config = dict(
    num_hidden_layers=20,
    hidden_size=192,
    num_attention_heads=6,
    num_key_value_heads=1,
    head_dim=32,
    intermediate_size=384,
    vocab_size=512,
    hidden_act='swiglu',
    norm='rmsnorm',
    norm_place='pre',
    norm_eps=1e-05,
    positions='rope',
    rope_theta=27000.0,
    rope_fraction=1.0,
    qk_norm=False,
    attn_scale=0.177,
    bias='none',
    tie_word_embeddings=False,
    parallel_block=False,
    init='uniform',
    init_std_qkv=0.0474,
    init_std_o=0.0588,
    init_std_up=0.0678,
    init_std_down=0.0678,
    optimizer='muon_hyperball',
    learning_rate=0.00839,
    lr_mult_qkv=0.4,
    lr_mult_o=1.35,
    beta1=0.95,
    lr_head=0.0075,
    max_grad_norm=2.0,
    warmup_steps=200,
    schedule='wsd',
    decay_fraction=1.0,
    decay_shape='pow',
    final_lr_fraction=0.1,
    batch_tokens=65536,
    max_seq_len=1024,
    doc_mask=True,
    train_tokens=284100000,
    max_steps=4336,
    dataset='wikipedia_en',
)
MLP neurons of a small language model. Each row is named by its layer, matrix (gate and up: input weights) and neuron, and shows model dimensions 32-127. Each number is 500 + 40 x the weight over its row's rms, rounded and kept within 0 to 999. Numbers have three digits each. A neuron's up and down rows have the sign that makes its largest values positive.
A block is one neuron, or neurons of one layer that tend to fire together. After each block is what it responds to, as a language model described it from the Wikipedia text at the highest values.

L8.gate278:471499538470519499489528520459566477509500542515518535523551502448540489517471528478582477560554476493544464424507513635545523555513573468532480509526478479454497519469457493541488508512509501532532482482541528516527483422475473368492502439585524470565432462469446486481504514511436537558
L8.up278:470527518476510549492557540564459532491544492459573533545520500526494499483518503464526440468527490488540505468586467543497559511491573446485476440532516482517523543513467495520482498549458537504544459453603518545506514501443437450539486485459522503534520517523516544490500508554441537584
L8.gate365:488512516526510518498484528510540551470526568504529538577498426527488462522531444508488570527480473469457544503508476568516522490504561562600440533448525426506501506470515485506527513451532510462530566534511547575512452429546548452542507521472506519557522528470523480460407430514477411500
L8.up365:445506485447482465521423439516466447505469524475573500556515585559490449510481413495514527406513452576448515520535495539499477480517564502525529438504557480551469499460502509505472546462545564542507536416482578503494491470484439512562463460484532487527514550459537510504399499458491498538
Word-internal "on" fragments. Mid-word pieces that finish or continue a word, above all "on" in won (won gold), also Anderson, Honda, second, began, received.

L12.gate77:440524489461509491530517511451490421438537448485510497496419436487496584551466491494511487521530437514455456470492514476485514549493468529578458524540468582549522496493522537494481544537482515580504454404548452470504515451430469561528477610516498458524466516519462557518426549474554440493
L12.up77:464514517434469504493548397567401511504421510585538483453513488498479539480475454449478439504482475449485487528494486485480435505560531497483426559450480486505506459509504521524533489475429564512530472475492501430446520539440477502492551528479483442472486475472500546495484479450492467484
L12.gate163:466465518474486456487495551573549485575435499499504481525422451487504483438489474534448465464528504444478415562540419456494520450568470538479537477478491481511516458542543422532568506445483525479462515556484476460525504507458463486503448519443448530501451412532533455509431493397553500526
L12.up163:573498487515518441482500478520408401498542453496489464448554517484496465502533504469448499439616543498468538521485501492471492480490507579532487479473581512488442514538476544498514500465504478544429458468526509468483451520500483508472480482521490529478516518528493453504492486500436412546
L12.gate204:506475542526490519540511466461467442530482448413474518558521499538504462537530532493500483422529476486506545437447492518470554441491432487488539473512395544538470506522542502530508485440503539483554518521474517468482556473565460431458585467442518535464525475524501505506443535460443445518
L12.up204:505480473511480547467537478421463496487515449487548492457533523531538555498532466493520520498446587473563443497538474530514475460515510535479525405514581518507514524454482482560503577424525543526431517587463517459494518459477465432516431478560499483464476507475464466484499480503568479571
L12.gate357:524513446477557450496506498520535483488491493529524457495516478601450591564516521429468456493530545504512387539564430496539467490479520500495490478498400451522455462488481563492503484480484513510482485508421444511461448439488499585534476538545444518530500464533501510405478579450508483510
L12.up357:475515494520536465478541467505491440554423498564478439545471466445542477461492470473568520416498547515510466463476576497510525431447504546471504461532530477553484531443503555495537486457453488540501521454453412555550472483489500568503527489490546517448499495545501540551468544535554576517
Word-initial fragment tokens. Short first pieces of words split into several tokens, mostly a lone "p" or other consonant starting a noun, as in p|art, v|ariety, P|opulation.

L17.gate38:538471444516484446477524482507514470446465505485529476429485513487471471572543476492519509467525497448557535472510585436440414529434514487551529561527473467481526522518531497443480534487558496471463499497504489566471460563490514531459543481432472548509504503453472578492510533511466532558
L17.up38:510499461438537525497494463507468460566501442583497479495517403482536584549505487472525511496457549458480473516504539428591482495470536523515490539421548492533422443491471553525516463479485472509452435470492397446525494488473556467527479562420567466554495576441515424487505566524534459539
L17.gate66:486512468499516491565494453484466461522435487534566474454490456424530513546553436503475498469449462527479525533543487579552557497584533532471551430557528470494468468551435465462508571471501498546523450518474480477474552643530561459488539542510452543491505466583449475505455476475496472506
L17.up66:538490488500462477513470509530481478485510527488481487509451501480482560596543509571579573426506573531470544528481497483450576512549462558509534527502491479531421501575428430476506474541438455488511547496520519431463525534528496469470488490461518505512462575532507522522541430525452506536
L17.gate88:530498486514445418512464543471515489468464525555503472489493518558546568527537529531493521465535587484515554466468538539561417502506474449543519559499534539492504544541441483514528497444592488520471412495507514454535451556575522542517506565495443515581485459496441475562478504411462505496
L17.up88:584473451459542468474455548555517537487473532571511500488481442415460562517528466554544476531510494455494624507552448525506497561492474474458471539537537531508538515481517447538509451443477534497481505529538414472527446476483548532558517583518558554535553437498561486535506571498480471493
L17.gate147:479524496532393491543553480500519462442544469509502431419446543455458613489453493553509482505497530491492492522484486484583550483519485513536557571481505485510509422519557494487460529501472482508439489469462510485464532468544508476467431472566540591504443466538515468485508511462476484453
L17.up147:514521559487499517524465516440487499471511473535515466448521456484561524533570520524578567501447393466495532508475539540558450515483564454518426557481570512572471474504465529495579515519550470485482467540446504472534436528495551460562552537440470546551501515451536517535460449510495499422
L17.gate265:472510455452473461535436511470458568412530555546542553469514448489482517477527465485523518470492483507511564474513540459522495453509477415499533453496545470465499506439471497495596463505451504538525493441480563455533449519515528451566512519504625492499535404481523479506492468555552453518
L17.up265:552492424546475522550507542535558495506477442492482513458486512518548540531507478520547492495524533418498534513567511488481479471539551503532586553478466506475515468556470530488593503479497483532444497469463496497468505510473467547490448501494500562514533520411563531528365437527556442517
L17.gate274:522457473509561533454458520462476521477511435432487489482472469474568519450505485445483506503484455522445484516529545517552527480492484530491504566501548456521478521526574504450529533452521513436462454512544511445500526597481523507523472436466545524544484521496526493553505517516525471443
L17.up274:531572507507517485484571560501493400440463477515483561550519461456540457485547489538544422493475441513527546518515493447578455465548548474455466472455498466550487441522537502471462481532529522415431541490506512449469505555514533429549505455493492505488529522443549517536503560461465534505
L17.gate329:553463522554528511481483528461541417477511475467495515516498506427554510524489480495518478501499523484510518571484563505556494542420462551517536539429550421433447497452470490503553453488531487564515543483523504460433462580523543489526405449496448546560485522571495460516500475518500479470
L17.up329:481456484433530470489525518513530498444490458564522493508556500438543524495465521468538535500549471536522489503453447533482546406513459477396423518474520527543525446444591584450526520470486442529499520483444507509524580483495545426562482536469526558500493527464535532529536499510464491503
L17.gate354:484495514478507480515455511478509456441554526511528536545484526503516463509577550540535541467491521506429542475551487425465518492482512567469541551455519479576503489434477598498560480498456534552448517535483540460489449570457491505488502575515508483462543439546490527499530475403509606476
L17.up354:503488485486487541519490553460490551429576486535459485536446475513501552562494584558476454515540508488455484565473519498490512464495511497447484451522444442493553486465481533559427511480483514541510542496479428497581536523452396475553471506577524513519481456544433487464509393498447542509
Table row endings. The closing pipe-plus-newline that ends each row of a wiki table, as in "| 2000 | 7 | 5 |", and occasionally mid-word pieces in prose (st-ud-io, s-im-ilar).

L12.gate14:499538495557535532446441456560450501519456513428530551456564512484519499542461488568487529448544568411553445568491450523472443499491497563495558530508445473535456458488536561498490519490555499556443440500533500502506543537508464485445483476514581429452546525487495472490534438569473517576
L12.up14:488554516503518468441534538516458535463467493419483514553498458529480497515541536533453502493484468501494550536455511491506459446461571470527492540373455499458557390480497585528497504498495474532547512463505581499570555484546420461496471510535495473496528554519527519477418487581454515534
L12.gate83:507447504594494510549460482516425489494563472567523540475560530484502539497549491491474530403479529488443552518549530498431507519464549534498484560554463413464506534521561544522554508482503530453484459529494484501576559563485498542539509488441533540505490437485517451537491488530492450475
L12.up83:572492478530616577523392521530555502511497466428493498552539466502517543590521512513482433511515544450547483529490546499517470522434445480573516421547513469474520525452484456556470464479490472508492531452457576412486513558489460559476506487533527547522452522438535515440486537567508495496
L12.gate301:462511533499560533516464497527458542504480514530565515503431495558507614484510521540467485559470575465527519480530535548572439400461520553503505521519463451571565518444460459494506505478509462531493543520542422489467445422498469481533517564453461505520531534482497475515499523557438564485
L12.up301:448495491512534548557594505536500532500505373568460435514591451487489509445434554482530514490459419539560493516486464533517462453483522453492462496513523533551546433481513544461514586490506497520573531490540562436553465454484425517463518435509446543436511437463526466464452454523458441518
L12.gate332:509487524509523444544410453548509542487531499555510530519471494467530518445506508498467469573559463508478531448509466414440520481481499515473493502449500459487555445513487525565507464552465496536504443428519558539562512543500471490460563505481484499419475388542476555504629475570465465497
L12.up332:481505513529558488492466489528485540486487540459546493485548523539507483491560503488440491439506534426419477483562489455541477523524532577492516503477529467453509495576415520453497437425495425517559486539505522525503592454488550447479574516521524483480412492512474554471494447535535488473
Word-completing suffix pieces. Final pieces of words split into subword tokens, strongest on "ed" completing "received", also giv-ing, fail-ed, and final digits of years.

L17.gate95:511506520465528486471542533491515484574475435515463502484457488459463481567499530471557463494372512510492436483452521503525420530549503491481466495504450484514526527501470456445506521560499490487486497496477491481527509557476490392526490458501462413485517535489477538523510561501498524520
L17.up95:477524501524491404523548536528478515524477423502502501512512445482453465547494434501541449520498568495544575504422505500536473490527374414518523584467534453455434510496513441421474484462489550540505508529541456460494535421488496539524487446507486441540483530470496520577507555510493587545
L17.gate96:460545524510570504473526534492521511477522455574541517527512394491503451537463473484522527485513512535526549510500490536516539469508502471474385607487467529419463446531510496544514533465497436421489612446545545469530486535456532536531526499554491489463505537475538490495510503504422468458
L17.up96:594434564491442515468460543495534502538505437496529510489456492503430525465533442459561448487540492467529509460534498496431456486508518544449480472512525542497490522485489541552492464469513484585498481539492481455488543471515436560452533519534469509428514516539552543475462498610474520427
L17.gate108:483470492521500492493506540501538527506569494514447492493528555526477524479411477525477490468420454524586513513460473543584474523461470513437490537488507505489572469525535553504514560485488488519461515445466501560561509429533505506532456489541449475475532479379462511421497567609572550482
L17.up108:557527492485584531549522537559495542495566478496500466503508534511520481491470512554460510478575513456537468500510565509579484472490458479443463545410480524553575496507467518532604536525464410478458479493454542536463531519573457464448444378517437514481477533474512539435555519589549559475
L17.gate110:556443590510508542506475495484489467455452446476484453458521482494548486485545505494456531455436439463471530430508491508535515526485424463561503462474506481458563483558437507470604534488461518533566450422538473487526521490378514413499481516549528491537505500481449431443440478442468499501
L17.up110:440543558458530457530525458469569494468535522512485469452524529555517514360490457518500506469472480469498540540516487512555481480475589470477400485507474454513463544528517520580534510501494498550486500405541502530551485484472519466453464510552522453562458466508472489583483475495521530477
L17.gate135:512520480481459482504496503475492489541470522450448395565462519481531471466429518469496483464451469445483551494517503545552418447485557509555440490447479437463563525480582496526514538520478529404502535489584532516485544499505544532487489549606520460490504529515485518503521454494498532485
L17.up135:554490516479536482541514445513503532535500589424449499569567493514509491526445469523531491488540499534535558527543534513498563454522532489418440558501586487542538485430527502505571445532484481520477557529552476569430563485552513552484528519501512495500505491494545512474461510550510480509
L17.gate143:519543484362513549519503494509563535475489531495549435477488492501507551509495503530503418526537516466402534477557490565499503481564464417479513512484498520526448465535451551503500479510526425518555508457513465526425511469497507452503583423502411578536529506559562491465512492546468480547
L17.up143:551476560393501500514498531416463550567543529565513479453481498468553581507454508496524499456444515487484504534490494529582598455617483479548514545488516505470514492530456429510492503448528460478466549462468480527518578458439520475528455563504492490515433495478502494518564518455500551461
L17.gate188:547533503490554526552543467503514444479543507494475477501436494552532512478486528470459523408492570506468456495502498474515450470534484436479545460433507471493527464505497483500456587532534516504436434478443501493386591439483521452495472521478559479525484472463554529468513486593491510491
L17.up188:489442509540542496470458490506531530543597466462504501561490517524525424546431528486506532493540463590514529483472428526503524476501448510494463531486508503502504517530534541469504450524489439527475521511550517535487501497596440506544576469449513439543565404461470477482532545567569519437
L17.gate280:579546476485443548498523483546478466512502485445519434510494538455586402502461561471503469527446473566504516561459486511529443456532460531572499467473505429493524519472549513489412497447435472505576499533463481478505543479486490453475459538433563494550516498432486536486490475432500504490
L17.up280:484483534527520558564467440540548568570563512503541485451474418485544497535510524517506511477482460549518491461490526441597494420510531528518453503525516480528470565537506506538491550569541583490541509504556494450481559551448437543578456506523547476539487510534541476516504445504523547524
Verb endings before objects. Verb suffixes closing a transitive verb that expects an object, chiefly -ed (formed, received, filed), also -s and "as" after worked/used.

L12.gate66:436517514466557549455534576504534486493512485536534479476513560536533490466491616493446493541488487445498439492544522503502470572474534493471451537465468510459584505450589549587518478437521575495529463432455557488461473449551494540487520484437495466473481479475491464472471474401513525467
L12.up66:520481480438487548526522516501508442455451466519602493523484460474544517439482512570502503527444547430485515536460513507460487518529528583524479573468485491515529550524435449597520518560532499470523444517473521524548475574463476518483403534506525545531511527482529541485459517478504452499
L12.gate100:487495573485512469535466464537531580502494479527532476542488498427552558482538492460439500549558499527511447479534537598490482529512521501480502537509457560567465543460498526502529487521549522500459477411466492478466558419494465516550487523421544560481515499439474445467486441521492492408
L12.up100:504465529534472536523553515537495479479532479501641486495476519500434511486600521488539467479487508468537454504469432548523466456470460440405501459481483542553483551461505515489528523471513552485477519531445495452509495515448499454536462497509495497418525533529540470602494497538561519531
L12.gate178:463568473492470491504468535558455503530490469528530573450544505416549534503522530479481509452497497501425433508543512484547509535551498436423497441488458462491540516482513512529491543478487485468491530544533534453445505455505421529514470523454505446429497504528463528561467442524517537490
L12.up178:373524579460462525466461517533540535496488557471528477460466459511519518467526573548490560518509505518503518469495504412497442468491576523495474513449534477571484554501451525514506588523447505482459588574558491522447502528459520393510515482495485458489397585529464466535463546602603550544
L12.gate302:466525501517420476509559488441472511507487559562499537490474473444536551454484501482549491486553507519507470430508593481540467397467423477496527549562496465482466422511520487519541513485552524524555503456552531494504485492519495465431538497463462469502445459454510454534555447439557513542
L12.up302:560539559522524508547491470485517477455491498540655518476471494541481444538553487502478490548519417466441488411522462517506466450475447427539487502542582461526526561552496467509453546504521502448494409489492530496467567522583546514428473444495491506502519461533506490500557470404565458549
Split common-word fragments. Odd word-piece fragments of common words, mostly a split-off first letter (l of like, later, listing) or mid-word pieces (made, had, until), plus day numbers in table dates.

L12.gate45:529528489504484456464440488492515514561480502491603519476517576481444480518463529586490531504550504432474512522505534507451462483468492493500493593389443470443488467479493441559566537531548509474520479500510452476531507545594494513485504454539525464507485444573452473436481469548482496564
L12.up45:506448420469452544515462536442536451471471567491519537486521467553549483560490489500486451489488522483481558455513533447548413490482489501561457440415483401448525490534535449552477514585514514491500494452457492487420525459491488490516495449487446488509471499547494469506574455524507552540
L12.gate47:454484467487469444490456469521537435468522470524531506521572536513497462469500527540575622510450491443499485508489484539490490482488492528458475469545533521390488505463441530489486456445505490483517489467435509489561475572560525529459514452536579532523553486533532478487415548493541483513
L12.up47:404454428471472516523493467480514500522537474500504456503547459478448537505489516374600584490454493503464525470451482544502523490464475506499499498524549514459562523582482526549458515543485488520480458503528507518503477470521525439550490547525471501486515563396514454427534487507459434504
L12.gate151:535479472468463503463469506483599456484568436475363436468486509430572549496503481393452542505483502501501470519465543490578486509506537484479535552510484499504465456458476475509536417579546455489474526534513448517528565483511510537442482456484481452513526473535503457498491528531401526505
L12.up151:560495580478470474427493483462470493477539547497501510544584494524564519488447513557516512474503466518495548433516499527565499498469521530502585514475524530517450581533533428467497403463498565467406392462528463517495462531494438438601502503474543479506493492487481516496556538505509430516
L12.gate184:507496527479490412481480518414464455516476517521510531538463410452460449526503436474542561488406503545551540497430545552532612466498485537495547529511552507462475490523440469475433494487489496518574542543543400541555510481413530547542529497502528450483532513493452422558504495496518409493
L12.up184:561467414445511447526504532542488513527474498485487481501437506459498502541471490463502489530497526521531440450496512466603521432454481552534485541500521445480454533533511500449427518542407465471564533483541411441499481526534482490515512461545424472498489573505548487519525504508508434489
Wikipedia article and section boundaries. Line breaks right after a new article's "= Title =" heading, plus "==" section openers, table row ends, and some mid-word pieces (fir-st).

L17.gate3:460500492398455477553497441483522399515456477524525480451455555521492454471458509495527434489493527437474489509498543519534505486506509511577549518469521459518524465454412537553517495555478447559444524391556389532516492544498489487493492569447473497536474487484530482481420511503465450478
L17.up3:523518512471601522539499488460453544501409548532496486432505448474529490434512503488509558555518465481536484459508475489496426485503437471472432513529504502459517502471558519508534396482522461553470525554452452569523504467554603491461527561514499463435567544537515458546474566425530496527
L17.gate15:467521491482547453475494514451526546513520490533553474496533570510490435472540486439471540500529488523516459500460502552477474479487497501491556483472543434511457547509530487496453537425575520564544503491420471508503590468545506439460473446516479458487487622487420498531492524517448489493
L17.up15:520452548534526519428490497426577572462481543568524488475445491491496531542570520477451528482551576513510489516521506451511527531501541507542452447510494511469497532510480532489533491487493418468466516542488466488497534559400489502468509484487497494487479542492517403452540475410442521589
L17.gate139:570535515497456522489457486491511479509563518512471547445441475507466559551536521513429504596539479467488536572524438542529431487502416493511528575527451475541490538518525510492504453538529534569481527555532493421499443498458477474537509490542529530533475494534467531417521447544487529522
L17.up139:459495481464450542545537483447521528504576512526547552483523541486444496437533535503496465545477465457570503556585543459533501546509470493530545587510507500441609538515598519472526509484561480469487470643532476539569520506490530495480462484430461528486522438490540504468547516448505500458
L17.gate151:440454465475407505478580466470481504524553540500541488465538477483518513495469506570456521492465438497460520507493508521469445527454499452489481573445545472505475523479546477512437534429513556503499542515593506508447475406484492520464419513492468485527415454546488502397408507543456482487
L17.up151:469507527497512574513498492531539525512469480458534488522465527545440446476534472444506475526523463486506475469497551495505444507479611569390534498464511467493454508522531425536493467496553501526454493464460493458445541468478525515523532510548468550451525475418559596518473507540526539583
L17.gate275:508538496483471478469556504432458437470491535501500481541464486488545526466496510534455500509535550517594468521506474461523517497486526530478522435506493476475483460546443539556479466472484466485503506510478472480551525529506499530511503522519548546484525499496532525383508497554526495471
L17.up275:571527510521525520499498504525549475511478534469553457522453532466511468487507570481538468540462558438490467537463562506479450502481564425489513486500529444545472506448484534535461527414440476458510525457483526524564548483611512510559487503489459468537480469554558496478511549533519541487
L17.gate299:452490503492480504548483552524484494505488514516528569494483540474487508512534542524469429438464482467473459458496469521526422480515579484578510536521556422527482479503545510518507512518519493481478522509579547529486428438486485435505513490491558456498484482523509612512420436497490525463
L17.up299:547505513568508516496490595481438493487466500464548448482546471503613500456496572446470458565534557472479433527487426548500461549496440491474547527557565441458544505517505464479478432508477533553477464523539422524528503468512512486484509422507461441566469565533515546486513507454599476493
L17.gate313:584470537515499557547532455529505459451573474433595472492484537555541543525490521440547471472461504563550504494489483456493482555439486521471524478477519529491457497514545447526433494484504538491461503529541556593521518452455546525462477497528515491496458447504562623507489489504566498533
L17.up313:562439531508499502501448545492504488512469562524510398464505464366505491451545538474538530498519523475538457453519394524543519489446536475566466547455491495493477591531490519430533569488518414545554523557508497543456527462470509460494527430491468473521505545469487449535485577540510468494
L17.gate339:414534569514439533519461533439459545469426475587506534522486529469471487493509426530540464502492531469489477521540546521518476533480555517536506527460491513538466512559541543531539546528552481511498551475423443519474444524452509534448540431489407499527533527544473460560496515491497497495
L17.up339:540522548494552468511515554454499481578530478526544468460541509497456541440531483505512465534504547508515469527448534451432493461459499520507559449485502507534466458555485513507456528525482439528506538404496440477435508543525465510468474433535433520553569530584464424494507534450511491509
Split-off initial consonants. Fires on a lone consonant token, usually l or m, that begins a word split into pieces, e.g. l-ife, m-arried, b-l-ue, g-l-ide.

L8.gate179:473438580511533538526473465517472539562548478510442540564529471567450518502477581516441526471512467526505486489462559475524479436382480476458569521456474525507564442549491579533508553509546528459492453521504495550496555455520486478530518495497504522520532454496418517491431475468488487568
L8.up179:469484591530615519485533499506606503532522483503473487481517525499459483492552481514466487435549408551536524499457518489459490559449477472532495517458485476507528477512521477469550584526487419506509516452496542469447566481534517541493536485556423513517461483534467590495444455533466468555
L8.gate319:420476482486488447543485508546522513489431527510497440458454474560533523532530519497547545561485485517519555492478521522529509493503533459500495487498503482489507486516489484523505497528480462534455428587570461466504531458544501493569545492444443542452527550550532558466509560435456490536
L8.up319:481488496489420453468549487510519448538456476526482444410470555559489509501451593506545560489514433527509488526466521468482513499457492504520457504484520510518462496537554544511518525498434510529482516542481445544506567447527514438530505444505445480439615565585505526540491555498518492487
Word-initial "St" fragments. Word-initial St/st pieces that continue into longer words, as in Stephen, State, station or strict, plus other mid-word pieces like ber in Albert.

L8.gate167:452490464465482518518517459511537505487445555477517492533484528461437474490503528561452438484499554500517598430487478467513496512511558485503528542473416525448442553494511448452553496524554519491433469481441497532519515487478506566554520546510518537511486455509457531459595461506481472474
L8.up167:483533511518490482545492499462517525480425477507547467527500483495531486516499513502490457461490515491423544482518599506510431531458533524455512445589505443502425477418470510546484594498472517430454469474443488453498517472499484530532456551516467459445447430537502582581533455507467511463
L8.gate186:482458443485586497554446407553482454505477556459451488487470519495513469555542432515418445512416526481496451468482485539511492406488548509548494531480446533423494498542468521522482463478456449489475517503552517554520543424577425460523490453511509524600583476473544500541535502464520491493
L8.up186:545487383441500542543499407497411514522514504460444464465510499483526492522520445425504495467447488524444484448465482460534472510477568481498550485467475544421496480590472527546526551460469485571417507512442540565540528460512494505485554525514504494523498513537478510509530527464552478555
Mid-word letter l. Word-internal "l" tokens, mostly after a consonant as in pl, fl, al, e.g. plural, diploma, flight, all-time.

L8.gate133:473459532440437486526496550444494454476476502508467534496506515545459511458526444542556525447461462538540530443500535574549489427552510521485533503533434447479473510512498507492523482508533510518510552513429537509482447525525553512575411490467571486478551582601421474523460509539446441537
L8.up133:534548516454501478519504545532542527436546532489476530491548530488529517486490474459530511489495566452517498570424475514510460548511518530566535542520514466524546484457419433514470480524513497583480512523526457535462468488479468429566494501492561561553554478430542561557532513472572473527
L8.gate380:443464429476420413476502514468473443519505533530502455509547455385532475444480504472427481495512450466434422516522549516528520487460549541493530475463429517554526499424487495456478468425465542484561544463535492465448500437541530563539542523540509549535489583543500459468528516508540505583
L8.up380:498480566478442517513559514497468519506523506474476458497539537510466502422535444470397498538482418554564518490541517491528451494545470520502545429496519541502521552514501529531536525496464469530517435405478552469493568529484558501557483531538480446518435466565462515500463439485519521564
Mid-word subword fragments. Middle fragments of words split into several tokens, e.g. "ad" in brigade/brigadier, "u" in language, "as" in clashes/classic; also table cell separators.